config = dict(
    hidden_act='swiglu',
    norm_place='pre',
    positions='rope',
    tie_word_embeddings=False,
    init='orth',
    max_grad_norm=1.0,
    warmup_steps=200,
    schedule='wsd',
    decay_fraction=0.764,
    max_steps=15861,
)
MLP neurons of a small language model. Each row is named by its layer, matrix (gate and up: input weights) and neuron, and shows model dimensions 48-111. Each number is 200 + 30 x the weight over its row's rms, rounded and kept within 0 to 999. A neuron's up and down rows have the sign that makes its largest values positive.
After each neuron's rows, "fires on" lists the tokens most often at its 100 highest values on Wikipedia text that the model never trained on.

L8.gate291,134,182,188,183,215,188,181,189,225,196,202,241,252,186,172,212,187,218,244,144,206,214,245,178,218,280,248,184,243,198,208,166,250,166,157,212,235,173,199,152,130,188,201,209,224,186,179,165,136,208,218,212,235,175,232,208,187,232,204,234,191,210,192,233
L8.up291,185,194,190,175,188,138,208,228,196,197,207,177,188,209,217,214,209,141,182,225,239,290,263,196,171,197,243,224,197,180,175,242,234,193,151,147,218,180,226,247,158,200,244,226,216,185,214,216,173,187,181,175,204,239,194,180,226,187,149,213,155,154,202,190
fires on: "s", "p", " s", ")", "sp"

L3.gate299,203,208,233,180,169,241,212,225,157,213,236,211,252,147,184,177,212,249,186,188,229,205,191,179,181,264,155,246,202,159,220,254,146,140,176,168,241,181,178,193,205,203,208,193,144,243,193,176,193,203,187,210,250,181,233,202,128,227,197,171,233,218,143,236
L3.up299,188,244,235,161,153,166,217,187,196,207,186,151,183,188,213,152,144,193,199,205,170,101,168,254,202,211,224,254,176,220,182,174,205,193,239,230,215,230,268,176,257,190,192,157,198,226,201,222,263,193,248,220,184,212,236,215,167,210,209,183,239,191,143,192
fires on: " even", "nd", " as", " consid", " Under", " History"

L7.gate350,224,213,208,101,202,145,202,168,197,195,170,201,152,211,237,185,180,230,184,206,227,195,209,191,143,225,223,202,162,267,177,169,169,204,109,221,223,265,230,192,216,270,214,240,146,171,234,217,210,222,211,202,206,168,201,180,172,175,230,232,220,212,166,217
L7.up350,178,154,239,187,191,216,194,216,205,199,230,244,192,217,212,203,202,164,133,178,209,187,209,172,223,238,169,180,186,180,135,194,163,148,181,216,229,227,195,186,171,202,188,252,183,175,207,209,210,194,162,175,162,158,236,227,148,297,194,209,214,171,245,186
fires on: " |", "s", "A", "is", "as", "I"

L7.gate189,219,204,149,224,222,188,173,196,216,156,140,180,183,207,209,214,170,187,186,236,209,144,205,214,146,197,189,182,238,180,211,190,221,231,255,253,295,160,226,194,181,221,216,177,180,242,192,212,203,232,156,219,225,162,212,233,163,180,234,211,174,197,205,237
L7.up189,274,197,133,186,225,218,194,196,184,172,184,206,198,205,206,188,174,239,224,180,180,222,165,237,156,248,191,239,171,168,203,158,199,187,185,175,221,207,170,226,175,197,244,242,194,207,217,218,241,207,186,247,214,176,220,201,257,198,203,211,230,173,203,175
fires on: "s", "ch", "ang", "am", "us", "ah"

L7.gate263,205,245,211,180,181,165,231,256,195,192,210,197,221,174,194,232,230,231,198,195,199,246,233,204,171,162,181,220,156,203,203,210,153,218,200,179,177,210,189,193,205,155,99,211,203,221,219,152,198,159,208,180,162,182,204,199,219,224,200,200,252,250,191,194
L7.up263,176,240,141,252,145,220,215,178,207,267,215,216,205,215,180,180,211,204,213,184,179,218,231,180,181,172,170,227,159,180,218,190,165,162,209,170,183,164,197,196,182,221,311,226,204,214,251,201,198,169,172,213,186,95,204,230,201,185,205,236,180,226,196,181
fires on: "th", "ice", "h", " third", " Second"

L10.gate194,193,204,224,154,181,213,192,195,256,177,188,192,260,221,225,219,261,176,170,183,262,295,191,152,241,211,201,264,212,135,202,252,172,161,159,206,251,229,201,227,215,206,228,188,220,242,200,137,200,229,191,213,199,191,208,179,198,215,211,171,196,206,184,224
L10.up194,210,220,132,191,183,232,212,189,200,221,224,190,218,201,182,214,161,195,186,205,183,206,206,116,162,213,203,142,245,224,167,161,207,177,220,214,172,225,190,170,190,207,161,141,230,152,194,247,200,253,219,198,247,156,260,221,268,200,143,193,220,140,204,204
fires on: "\n", ","

L2.gate21,220,250,218,225,219,212,184,186,173,192,146,239,194,207,251,184,240,252,211,210,193,150,180,200,180,217,192,262,143,215,199,191,169,198,182,155,231,203,171,219,163,203,147,174,204,208,172,212,200,147,176,197,181,159,148,264,173,200,166,214,205,222,176,179
L2.up21,178,232,195,225,221,197,131,174,153,173,149,212,161,228,198,236,255,226,202,189,138,187,218,196,202,204,211,159,199,231,170,210,189,191,186,167,240,166,164,175,191,176,201,168,196,199,183,186,220,238,150,155,182,212,174,203,148,152,191,165,176,218,188,184
fires on: " th", " And", " During", "Th", " With"

L2.gate83,190,199,174,172,205,239,176,246,202,181,184,261,233,196,175,207,189,169,191,273,208,195,165,174,187,166,129,186,245,172,179,178,215,221,202,206,232,293,170,211,255,196,189,265,246,159,188,184,222,170,203,207,230,172,190,199,200,197,147,167,249,243,216,206
L2.up83,239,219,161,164,139,215,206,238,174,194,233,226,176,188,192,197,227,158,259,217,178,228,247,182,188,156,178,214,211,161,204,195,245,219,193,234,175,197,225,243,157,261,206,218,205,167,210,177,202,165,212,196,196,226,200,259,191,205,225,167,272,238,215,181
fires on: " ent", " Met", " King", " place", " president"

L9.gate311,153,181,234,199,176,234,184,147,193,183,172,159,231,196,212,245,241,268,230,175,247,216,195,164,216,220,215,219,180,205,220,266,191,252,231,209,220,232,211,180,179,170,184,228,196,160,213,193,247,269,175,151,201,245,169,231,184,189,215,168,193,173,189,240
L9.up311,204,209,246,243,246,236,160,218,202,230,200,198,205,235,233,178,232,259,151,214,172,192,169,133,209,182,214,200,256,165,232,208,142,132,211,242,234,250,229,218,222,185,176,194,227,187,196,178,203,209,216,190,153,207,214,190,186,175,224,217,175,197,237,156
fires on: " (", "-", " G", " Br", " Mc"

L9.gate340,187,196,205,199,250,218,217,150,197,189,236,197,206,167,232,173,212,243,185,223,205,176,140,167,173,253,180,189,203,155,174,180,185,177,226,222,198,153,192,216,175,147,218,212,184,178,171,186,226,217,152,199,164,240,209,260,223,174,189,248,246,230,228,162
L9.up340,184,224,187,250,216,174,217,239,216,155,162,190,217,220,196,198,167,186,191,207,179,128,180,246,144,155,214,207,189,217,189,226,205,231,188,155,265,182,227,158,221,209,139,252,272,238,196,212,235,205,196,171,227,197,227,168,224,225,202,221,160,178,269,203
fires on: " his", "ing", " give"

L7.gate271,180,198,196,201,271,177,182,172,172,163,232,164,234,160,207,219,224,204,173,174,190,198,208,262,181,188,176,160,224,204,243,157,205,184,250,213,183,243,266,180,212,212,116,200,180,215,200,198,212,216,187,206,216,229,219,216,169,251,197,152,154,202,187,166
L7.up271,155,210,192,223,183,216,152,160,210,212,238,175,182,237,183,176,213,200,165,218,200,203,171,231,263,170,154,211,211,256,205,178,173,159,150,224,207,197,204,192,260,169,240,210,239,208,211,126,235,223,155,222,145,222,210,129,247,233,205,270,159,195,202,193
fires on: ".", "at"

L2.gate62,215,189,147,188,197,167,213,238,200,154,189,215,195,171,237,248,173,217,189,178,186,199,196,230,181,185,223,209,187,179,169,191,215,189,167,185,189,197,191,179,184,260,195,200,206,193,191,174,202,224,179,197,186,216,253,171,215,223,235,164,229,255,161,219
L2.up62,145,167,149,187,172,186,228,223,192,194,207,207,190,148,169,202,188,215,190,217,185,168,140,168,190,194,260,204,245,181,154,199,198,176,196,210,190,240,212,195,207,224,205,221,225,185,192,212,193,190,242,219,175,232,182,142,222,190,164,193,203,148,214,186
fires on: " set", " round", " head", " District", " sched", " Form"

L2.gate371,130,197,213,238,177,124,244,253,195,179,192,169,224,204,218,217,186,172,177,245,200,160,178,156,205,211,188,177,244,175,207,196,201,187,177,249,191,261,221,140,210,207,234,192,246,228,181,200,182,172,205,251,204,204,205,184,204,157,231,222,157,174,197,238
L2.up371,191,234,240,220,206,144,200,192,133,217,208,162,145,186,184,198,220,196,193,163,256,158,173,213,210,202,237,197,199,173,182,182,180,217,196,219,226,224,138,210,203,232,234,163,190,210,209,147,233,213,231,168,137,249,225,207,249,183,235,177,185,247,234,231
fires on: "us", "is", ")"

L7.gate83,202,177,207,184,185,208,228,189,128,198,236,198,168,225,183,144,141,208,200,235,207,218,228,125,204,255,149,171,151,198,245,234,206,220,203,236,185,216,224,244,122,197,145,253,208,228,229,206,188,184,197,187,195,191,233,204,202,201,223,216,245,230,182,189
L7.up83,215,183,213,235,200,194,200,211,230,269,206,223,185,214,202,203,175,196,252,167,191,240,137,199,159,170,185,206,144,263,173,219,206,173,212,214,172,200,203,154,186,199,203,261,216,188,206,216,230,225,220,203,211,176,177,216,249,205,148,162,208,190,180,249
fires on: " |", "1", "–", "air"

L10.gate220,189,217,200,182,226,186,184,208,220,192,218,252,175,207,153,220,196,228,161,179,210,173,241,118,223,156,190,188,180,218,190,206,203,175,221,244,225,180,223,161,208,224,206,254,197,195,141,116,208,232,200,210,263,137,164,174,165,207,238,217,215,152,210,236
L10.up220,181,186,202,234,180,223,204,205,164,210,205,177,239,212,164,247,191,198,183,167,201,237,142,153,182,189,213,172,214,192,249,236,187,160,232,212,225,187,243,189,172,205,206,190,167,206,211,187,164,162,208,205,169,202,247,235,231,174,220,141,248,118,264,176
fires on: " s", "s", " f", " F"

L3.gate267,181,219,138,207,156,205,224,221,225,237,259,167,210,213,232,212,199,236,217,225,254,213,196,137,227,200,221,176,215,246,183,216,194,164,194,219,221,195,174,196,159,175,192,210,229,186,164,240,244,201,225,203,239,182,269,201,225,155,235,193,204,248,190,192
L3.up267,175,201,122,217,180,252,190,180,182,189,236,200,226,181,223,164,217,199,189,191,244,211,182,201,220,197,285,238,203,223,159,245,231,160,191,249,237,202,198,187,122,196,250,186,209,179,221,192,248,200,217,195,255,162,247,201,224,169,228,139,206,151,235,215
fires on: " sec", " sim", " mod", " Reg", "ag", " mag"

L9.gate317,214,204,233,237,180,163,233,188,194,241,187,230,171,190,135,175,185,207,186,217,197,227,228,191,180,195,225,201,154,222,177,235,218,181,195,205,182,233,233,196,232,190,275,212,234,217,198,252,211,224,153,214,181,226,198,204,209,198,220,164,232,166,210,196
L9.up317,221,222,221,282,164,229,242,231,149,164,208,188,174,192,212,166,271,219,204,205,173,177,215,240,160,204,235,209,255,169,244,172,211,222,149,183,240,219,200,189,233,138,231,191,191,219,210,204,227,229,198,236,204,191,195,207,253,200,203,178,224,158,192,232
fires on: " |", "°", " and", " w", ":"

L3.gate293,247,212,247,195,196,182,227,159,191,243,211,170,237,236,240,145,251,186,238,195,210,190,233,214,201,191,248,210,148,211,226,154,168,213,230,199,169,207,222,223,232,211,199,202,212,191,197,175,207,136,150,191,231,194,211,209,163,273,206,124,181,233,172,139
L3.up293,177,181,179,166,256,176,243,181,178,227,188,217,253,133,189,192,212,144,229,248,204,144,188,172,198,198,201,181,250,235,183,190,221,267,218,215,218,230,148,151,177,201,189,191,159,227,203,215,155,248,205,228,176,145,231,190,253,178,187,210,220,222,211,227
fires on: " such", " code", " same", " himself", " him"

L3.gate220,199,203,204,212,173,206,189,175,210,188,180,168,245,203,254,191,159,130,228,145,231,181,235,205,195,210,203,260,194,235,151,166,221,142,190,251,177,202,215,176,207,264,197,172,140,164,215,202,192,218,182,206,205,205,224,230,179,194,225,237,169,250,185,289
L3.up220,179,204,265,181,185,217,192,197,176,232,212,150,241,260,183,201,275,220,215,186,180,212,203,168,212,221,254,228,152,197,142,261,179,208,199,218,207,209,227,232,138,191,224,198,173,258,205,223,221,202,211,163,203,208,230,191,220,228,230,173,118,189,225,281
fires on: " w", " record", " Silver", " Gold", " Home", " second"

L7.gate383,182,209,150,184,178,158,196,197,235,214,250,154,223,196,191,182,223,189,226,222,224,189,230,170,202,197,190,204,272,211,253,224,235,183,231,231,233,184,184,165,189,162,174,177,244,199,191,204,161,179,230,197,188,187,183,222,200,197,210,205,138,236,175,256
L7.up383,168,244,198,200,205,186,202,200,193,169,219,233,152,221,215,174,159,184,212,237,200,236,223,188,226,241,207,210,256,214,209,211,128,178,213,205,191,222,174,235,196,237,194,175,204,236,232,187,211,193,198,244,210,233,196,242,224,203,228,221,163,165,209,185
fires on: ")", "ly", "):", "ely", ":", "day"

L2.gate142,218,183,190,176,191,188,135,200,184,184,208,212,183,244,205,195,200,243,289,151,226,212,252,211,209,206,270,221,156,219,183,139,192,229,167,200,214,232,165,205,210,193,179,181,198,190,192,235,215,236,225,236,171,164,216,233,171,209,137,153,231,185,160,183
L2.up142,218,215,206,206,146,204,223,202,197,204,169,141,227,273,225,165,192,208,235,155,201,213,217,163,170,163,179,171,165,223,173,180,135,195,189,198,221,191,229,201,212,195,255,221,193,227,177,195,187,196,204,232,219,209,225,206,199,185,155,155,261,241,156,177
fires on: " San", "\n", ";", " located", "|---|---|---|---"

L3.gate21,214,154,221,220,223,190,226,222,128,192,211,253,228,190,220,241,236,174,152,186,186,201,180,211,192,159,230,200,206,184,217,216,190,196,168,242,147,199,182,175,163,188,213,218,236,194,236,200,196,157,200,245,211,169,190,234,235,224,219,215,244,144,214,214
L3.up21,252,200,238,181,210,250,200,199,198,157,156,168,230,169,229,210,154,221,196,189,227,158,213,224,188,240,177,158,201,137,197,165,159,135,201,230,189,163,204,221,203,220,179,200,215,183,188,188,211,148,219,222,201,257,215,204,237,219,246,194,199,189,147,256
fires on: "is", "ae", "us", "ii"

L3.gate138,174,200,208,231,172,247,239,182,158,184,233,234,225,220,227,172,190,185,213,167,183,252,219,177,148,236,194,238,179,209,168,179,176,190,204,230,221,219,195,247,229,241,184,223,215,180,169,213,224,205,201,211,189,166,188,217,208,237,223,204,242,210,172,161
L3.up138,174,242,213,167,184,234,124,200,199,201,212,258,222,218,211,173,164,206,238,165,164,196,208,194,202,199,202,277,220,192,174,156,213,203,157,173,184,206,210,194,223,217,149,213,198,144,211,173,190,189,178,205,164,157,178,115,213,211,188,151,221,182,245,168
fires on: " s"

L10.gate337,179,219,201,206,214,195,210,212,196,191,204,165,243,223,168,169,179,180,141,199,217,201,209,257,225,151,175,236,176,241,241,219,211,201,201,171,182,178,205,176,215,215,173,234,240,178,173,213,200,206,219,201,232,221,212,170,201,218,223,190,222,205,215,192
L10.up337,177,237,201,189,250,195,221,206,203,196,211,174,211,235,230,240,172,179,187,229,279,177,225,199,195,211,246,216,173,178,206,224,206,240,209,239,197,229,246,204,225,211,184,155,137,232,216,173,238,184,272,164,186,220,190,180,181,200,212,208,189,183,212,228
fires on: " Mc", " De", " La", " Sc", " Mac"

L2.gate130,194,212,199,191,275,248,206,171,164,192,153,254,227,181,186,248,167,193,190,198,172,261,215,215,181,202,218,159,179,202,253,223,235,138,153,173,220,151,195,168,235,223,136,239,248,251,190,219,129,204,204,189,211,165,221,227,196,211,217,213,151,226,166,197
L2.up130,187,196,197,152,207,173,200,200,230,158,262,170,231,208,188,279,184,190,254,198,209,226,235,250,213,177,176,207,248,228,230,210,227,220,175,274,190,185,187,162,213,204,151,215,200,237,176,164,238,170,210,127,165,189,158,207,213,164,203,165,125,235,179,189
fires on: ",", ".", " by", "\n", " star", "|"

L2.gate80,267,192,207,188,227,179,189,166,221,164,198,253,204,188,187,180,207,220,221,251,214,172,140,244,198,210,190,220,184,192,182,188,213,151,180,169,272,217,165,194,152,163,238,227,172,169,211,209,174,119,155,192,162,186,181,154,191,239,179,218,211,170,214,221
L2.up80,191,198,198,214,237,189,210,192,227,186,179,192,186,190,217,196,215,219,192,223,196,223,191,207,150,207,263,194,216,191,203,203,148,196,204,184,294,219,185,217,198,180,229,193,222,164,225,168,219,153,173,185,174,210,219,229,196,221,140,209,230,157,233,167
fires on: " th", " Th", "Wh", "Th", "wh"

L3.gate13,200,198,222,248,184,194,190,182,131,194,190,244,210,203,215,158,185,167,255,162,194,185,220,189,222,217,184,225,224,176,165,210,215,130,138,166,184,272,176,217,196,199,230,295,229,196,196,208,241,165,202,199,168,188,232,230,191,225,136,184,210,232,220,170
L3.up13,282,178,231,198,182,202,260,217,249,176,160,205,236,191,180,168,156,213,187,169,182,202,243,218,218,215,220,166,183,194,165,232,219,210,197,188,221,214,200,233,242,199,144,205,197,184,244,172,223,191,207,165,168,213,205,210,195,202,178,136,167,189,214,163
fires on: " =", "\n ", " (", " UTC", " code", "es"

L3.gate333,198,122,164,212,171,223,207,204,234,246,229,125,223,218,200,194,243,271,176,164,174,259,186,190,213,183,210,218,181,161,235,209,219,197,216,227,194,204,278,177,236,154,183,212,144,226,171,185,202,209,207,249,204,168,145,257,178,191,188,201,247,194,189,164
L3.up333,209,198,209,200,149,222,246,175,176,214,187,241,201,182,221,211,193,250,216,207,224,247,159,159,203,181,248,209,234,172,256,210,148,159,156,218,250,205,193,182,216,218,214,184,212,201,167,170,226,230,227,175,244,184,151,162,186,193,213,220,178,196,178,162
fires on: " Le", " le", " we", "ole", "ele", "re"

L10.gate134,206,216,229,181,186,198,195,228,194,207,238,195,170,165,180,238,235,225,161,220,173,207,241,244,145,198,235,233,209,143,184,225,166,194,225,231,194,218,234,189,256,204,213,175,224,253,212,235,226,248,237,209,260,108,138,195,203,156,200,206,211,203,223,230
L10.up134,192,172,240,155,163,187,194,210,199,226,185,206,182,160,164,172,231,161,201,195,213,232,195,162,180,179,174,249,222,231,210,216,207,241,237,225,258,212,197,201,156,158,163,218,239,190,186,203,213,221,190,214,210,224,190,243,214,143,210,224,207,246,202,180
fires on: " C", " 9", "au"

L9.gate107,183,161,208,178,164,254,152,161,179,199,219,207,154,211,197,250,176,214,225,179,213,183,208,220,174,203,155,156,188,181,187,200,194,194,186,162,265,158,264,191,216,222,222,205,233,238,141,143,233,191,176,249,186,196,170,271,203,264,187,237,155,236,149,211
L9.up107,248,227,222,182,256,179,263,196,219,248,235,197,211,237,190,185,204,204,281,176,187,189,211,283,178,223,165,203,200,213,189,204,215,218,203,181,172,208,222,195,208,234,221,251,258,177,231,136,190,220,189,216,185,168,223,191,214,204,195,175,190,167,226,147
fires on: " ("

L7.gate21,196,172,213,190,242,142,208,173,220,158,193,247,217,242,248,206,223,164,191,202,233,122,227,204,212,183,211,197,226,225,218,222,241,201,211,196,193,239,197,191,190,114,195,181,224,221,190,245,226,213,204,216,167,161,181,210,177,312,212,172,222,230,199,169
L7.up21,156,177,181,212,220,189,209,196,203,208,189,181,181,193,261,220,258,161,190,211,149,180,207,230,186,228,212,195,187,201,164,197,197,179,184,210,166,185,218,211,222,158,260,145,207,202,204,224,236,207,206,179,218,251,184,176,217,181,213,182,217,190,221,231
fires on: "ar", "it", "ot", "at", "am", "id"

L9.gate166,244,237,198,145,227,170,191,209,230,181,202,296,185,201,179,202,219,178,178,170,193,185,225,203,154,177,179,189,212,185,172,219,181,229,171,203,194,252,223,170,179,217,190,208,197,158,199,233,177,216,176,224,198,154,246,166,162,194,241,175,139,197,230,213
L9.up166,270,235,226,209,166,213,249,194,228,146,193,221,175,176,210,209,197,165,246,188,276,162,227,175,222,189,135,202,178,209,228,180,186,237,199,154,184,190,193,199,165,183,181,223,144,199,200,157,196,194,196,160,187,238,193,256,187,135,148,126,192,218,168,239
fires on: ",", "\n", " \"", ":", "at", "["

L2.gate330,201,143,207,115,219,243,216,202,205,192,214,226,195,251,204,198,200,213,219,180,259,234,170,184,172,209,222,224,227,214,201,162,191,173,224,171,216,183,207,179,198,196,191,193,206,145,214,204,152,224,222,209,211,197,195,120,167,151,216,158,108,154,192,163
L2.up330,181,176,208,222,198,153,215,224,197,219,180,238,162,176,236,206,174,253,169,213,203,182,204,216,146,212,234,192,226,229,183,167,191,180,181,259,219,184,198,132,184,209,179,243,219,164,159,215,203,189,211,177,192,264,218,201,195,189,226,198,205,209,169,199
fires on: "0", " sec", " According", "According", " aut", " Sec"

L10.gate33,231,156,204,240,241,183,278,217,211,194,187,169,218,230,218,204,204,226,175,184,231,188,202,216,124,227,140,207,195,138,198,213,173,230,261,205,238,185,227,221,192,132,197,174,153,233,210,246,192,211,254,176,197,157,205,135,172,252,180,148,180,184,234,183
L10.up33,196,234,241,190,224,128,225,161,175,207,191,189,151,191,155,253,157,270,177,242,168,175,231,238,187,284,182,197,251,188,178,243,183,200,206,222,209,245,172,212,235,227,176,224,191,207,236,197,148,180,207,249,182,185,229,184,181,252,139,185,195,150,221,168
fires on: " the", "it", "p", " Th"

L9.gate298,226,171,208,192,197,217,241,214,221,236,183,221,180,194,210,215,211,226,152,225,177,179,210,226,243,224,164,203,161,194,209,194,180,167,204,217,212,219,236,158,219,145,242,221,231,175,250,245,169,235,251,211,213,204,210,149,191,233,272,179,224,205,235,195
L9.up298,242,178,183,155,230,169,214,228,227,177,178,194,219,207,207,190,155,221,228,221,132,210,254,185,230,195,208,193,200,232,254,170,192,205,201,185,220,202,223,207,179,189,179,169,173,226,196,179,229,194,225,160,228,200,182,186,190,187,248,184,245,183,244,205
fires on: ".", "\".", ".\""

L10.gate231,236,221,219,212,230,211,200,198,179,193,232,237,210,187,222,198,198,194,232,165,213,157,236,217,218,243,239,144,190,204,187,155,189,271,239,181,199,234,230,163,182,177,177,240,183,216,169,245,156,200,162,272,225,267,161,211,168,201,245,205,228,166,220,175
L10.up231,258,185,215,137,190,165,224,183,192,206,165,233,173,162,201,185,168,213,229,206,195,200,231,224,213,228,234,226,191,182,204,192,167,210,216,188,195,229,114,183,201,252,211,176,180,207,262,184,244,198,199,183,203,145,215,161,203,197,235,266,172,129,249,175
fires on: ".", "vers", " fac"

L7.gate240,125,162,191,195,194,186,178,240,198,176,191,177,208,157,217,203,207,161,219,244,168,181,194,205,210,208,188,203,201,224,174,217,203,216,166,156,177,228,218,175,218,141,156,220,205,196,178,238,184,191,239,195,148,176,194,168,231,199,191,231,184,166,223,265
L7.up240,222,208,246,182,176,198,180,190,173,255,187,245,207,205,225,217,258,195,195,248,178,237,211,198,216,206,203,173,189,221,205,167,184,158,200,184,167,160,156,182,120,192,204,179,200,228,207,194,227,177,177,208,194,232,204,194,191,168,161,172,255,181,234,125
fires on: "-", "m", " Ph", "et", "z", "ep"

L7.gate16,206,257,189,182,210,190,208,231,190,193,144,180,191,156,250,143,196,174,208,220,178,179,197,193,236,158,182,259,173,179,179,236,232,147,177,203,195,202,187,217,239,175,191,212,195,192,206,200,133,200,138,178,225,158,181,170,188,186,157,244,180,210,201,222
L7.up16,177,224,228,169,200,176,210,193,183,183,229,193,157,200,187,138,231,202,183,218,157,192,190,192,216,209,152,220,225,171,182,161,188,190,157,180,164,130,193,233,253,151,153,219,209,207,237,193,175,227,174,172,174,177,195,154,195,230,219,243,233,201,194,177
fires on: "F", "f", " f", " F", "R"

L7.gate348,285,197,173,200,197,179,197,216,186,205,185,155,236,230,198,188,167,213,136,184,174,195,212,225,175,258,219,181,201,225,244,218,222,234,213,210,193,129,214,193,149,231,183,208,203,219,219,188,214,198,190,226,151,179,196,187,170,238,293,208,190,219,196,202
L7.up348,203,186,179,171,247,167,201,199,202,203,224,175,241,193,218,190,267,188,193,240,239,202,173,203,216,244,160,237,200,195,244,232,224,210,205,191,233,207,210,210,220,177,217,180,168,262,211,173,181,210,177,188,175,189,229,235,191,242,259,211,187,133,200,164
fires on: " e", "E", "e", "h", "CE"

L8.gate177,202,221,144,175,180,225,199,147,147,191,208,234,226,151,168,207,217,183,171,245,215,190,173,175,196,203,162,197,214,213,217,214,190,209,137,242,221,190,176,239,229,171,225,210,199,218,232,189,197,183,140,162,174,169,215,175,193,170,169,177,164,218,143,182
L8.up177,230,201,257,190,216,213,185,207,204,211,166,254,213,197,173,237,150,145,177,195,200,216,158,181,236,143,205,166,234,232,182,193,144,222,228,262,197,233,238,195,224,224,140,220,175,142,223,232,168,173,232,256,208,154,211,164,229,253,165,247,199,207,194,221
fires on: " |", " size", "g"

L10.gate364,182,211,179,230,186,202,245,154,184,157,209,187,178,201,177,193,202,185,133,188,201,195,156,203,234,172,179,223,222,171,190,193,203,153,177,189,190,179,224,231,268,129,204,237,224,201,152,165,216,189,194,180,205,199,199,198,223,210,212,280,249,178,174,167
L10.up364,238,171,192,241,170,154,219,201,158,194,257,176,180,135,198,208,225,170,117,194,164,165,157,195,184,205,151,204,215,183,141,177,175,192,236,170,213,199,207,177,219,181,227,184,218,169,195,235,242,192,196,150,176,202,167,196,177,248,192,215,182,230,122,181
fires on: "f", " d", " f", " F", "c"

L3.gate36,227,204,215,167,154,198,235,223,201,203,241,218,182,152,192,169,231,219,201,136,265,237,175,232,189,212,209,246,188,168,160,201,182,164,229,172,185,223,188,205,185,204,240,228,174,217,208,179,171,214,198,215,233,166,236,254,229,198,229,250,193,171,205,273
L3.up36,200,220,218,199,200,229,204,239,172,226,206,171,152,237,214,206,274,156,187,192,249,184,212,212,238,206,182,272,186,253,169,213,196,175,181,176,205,161,231,239,215,232,227,194,221,189,230,152,147,226,213,207,168,258,238,203,176,226,208,190,209,135,192,235
fires on: " (", "al", " =", "_{", "("

L10.gate63,230,161,187,185,134,204,188,190,213,140,259,232,212,186,255,232,245,202,174,244,189,206,207,234,144,202,249,195,198,231,199,170,174,149,183,148,255,209,237,165,251,197,159,233,172,215,243,235,192,246,192,205,183,138,220,161,188,157,215,238,197,194,180,199
L10.up63,184,175,158,186,179,227,206,174,201,194,202,197,198,210,197,223,201,216,270,165,233,194,202,158,189,200,225,229,191,189,191,265,274,192,210,233,198,168,171,169,240,215,154,185,168,190,132,235,280,247,210,209,152,163,265,181,210,228,165,244,217,129,194,209
fires on: " d", " United", "an", " the"

L10.gate215,281,194,182,210,172,225,192,208,238,205,180,239,218,152,216,219,189,187,147,201,242,197,236,212,186,219,207,202,168,208,212,227,192,152,191,169,201,193,227,198,225,168,196,213,163,228,175,184,147,154,195,176,183,222,230,191,168,168,183,185,197,216,251,216
L10.up215,195,168,151,217,186,153,120,139,201,171,177,210,203,147,211,237,183,197,141,161,184,174,194,229,229,179,162,235,187,166,207,218,160,183,220,215,184,200,197,171,149,229,164,200,213,197,205,181,206,233,177,234,189,196,230,163,198,258,157,157,219,192,193,184
fires on: "d", " to", " th", "st", "und"

L3.gate210,191,199,204,245,208,206,220,167,201,194,225,231,209,144,207,222,146,184,230,197,264,214,271,150,186,176,213,201,192,177,214,196,192,179,231,169,183,204,236,156,188,264,208,200,159,175,194,216,174,198,167,230,272,175,181,203,189,166,183,163,200,235,172,168
L3.up210,161,144,206,169,140,202,186,155,207,233,215,241,257,178,225,167,223,262,243,237,150,209,186,212,214,207,237,186,197,245,196,156,173,231,204,159,183,203,184,212,221,204,254,192,219,188,189,138,207,198,244,179,180,185,228,155,197,173,187,213,191,232,220,187
fires on: " s", " Mar", " opp", " exp", " pre", " add"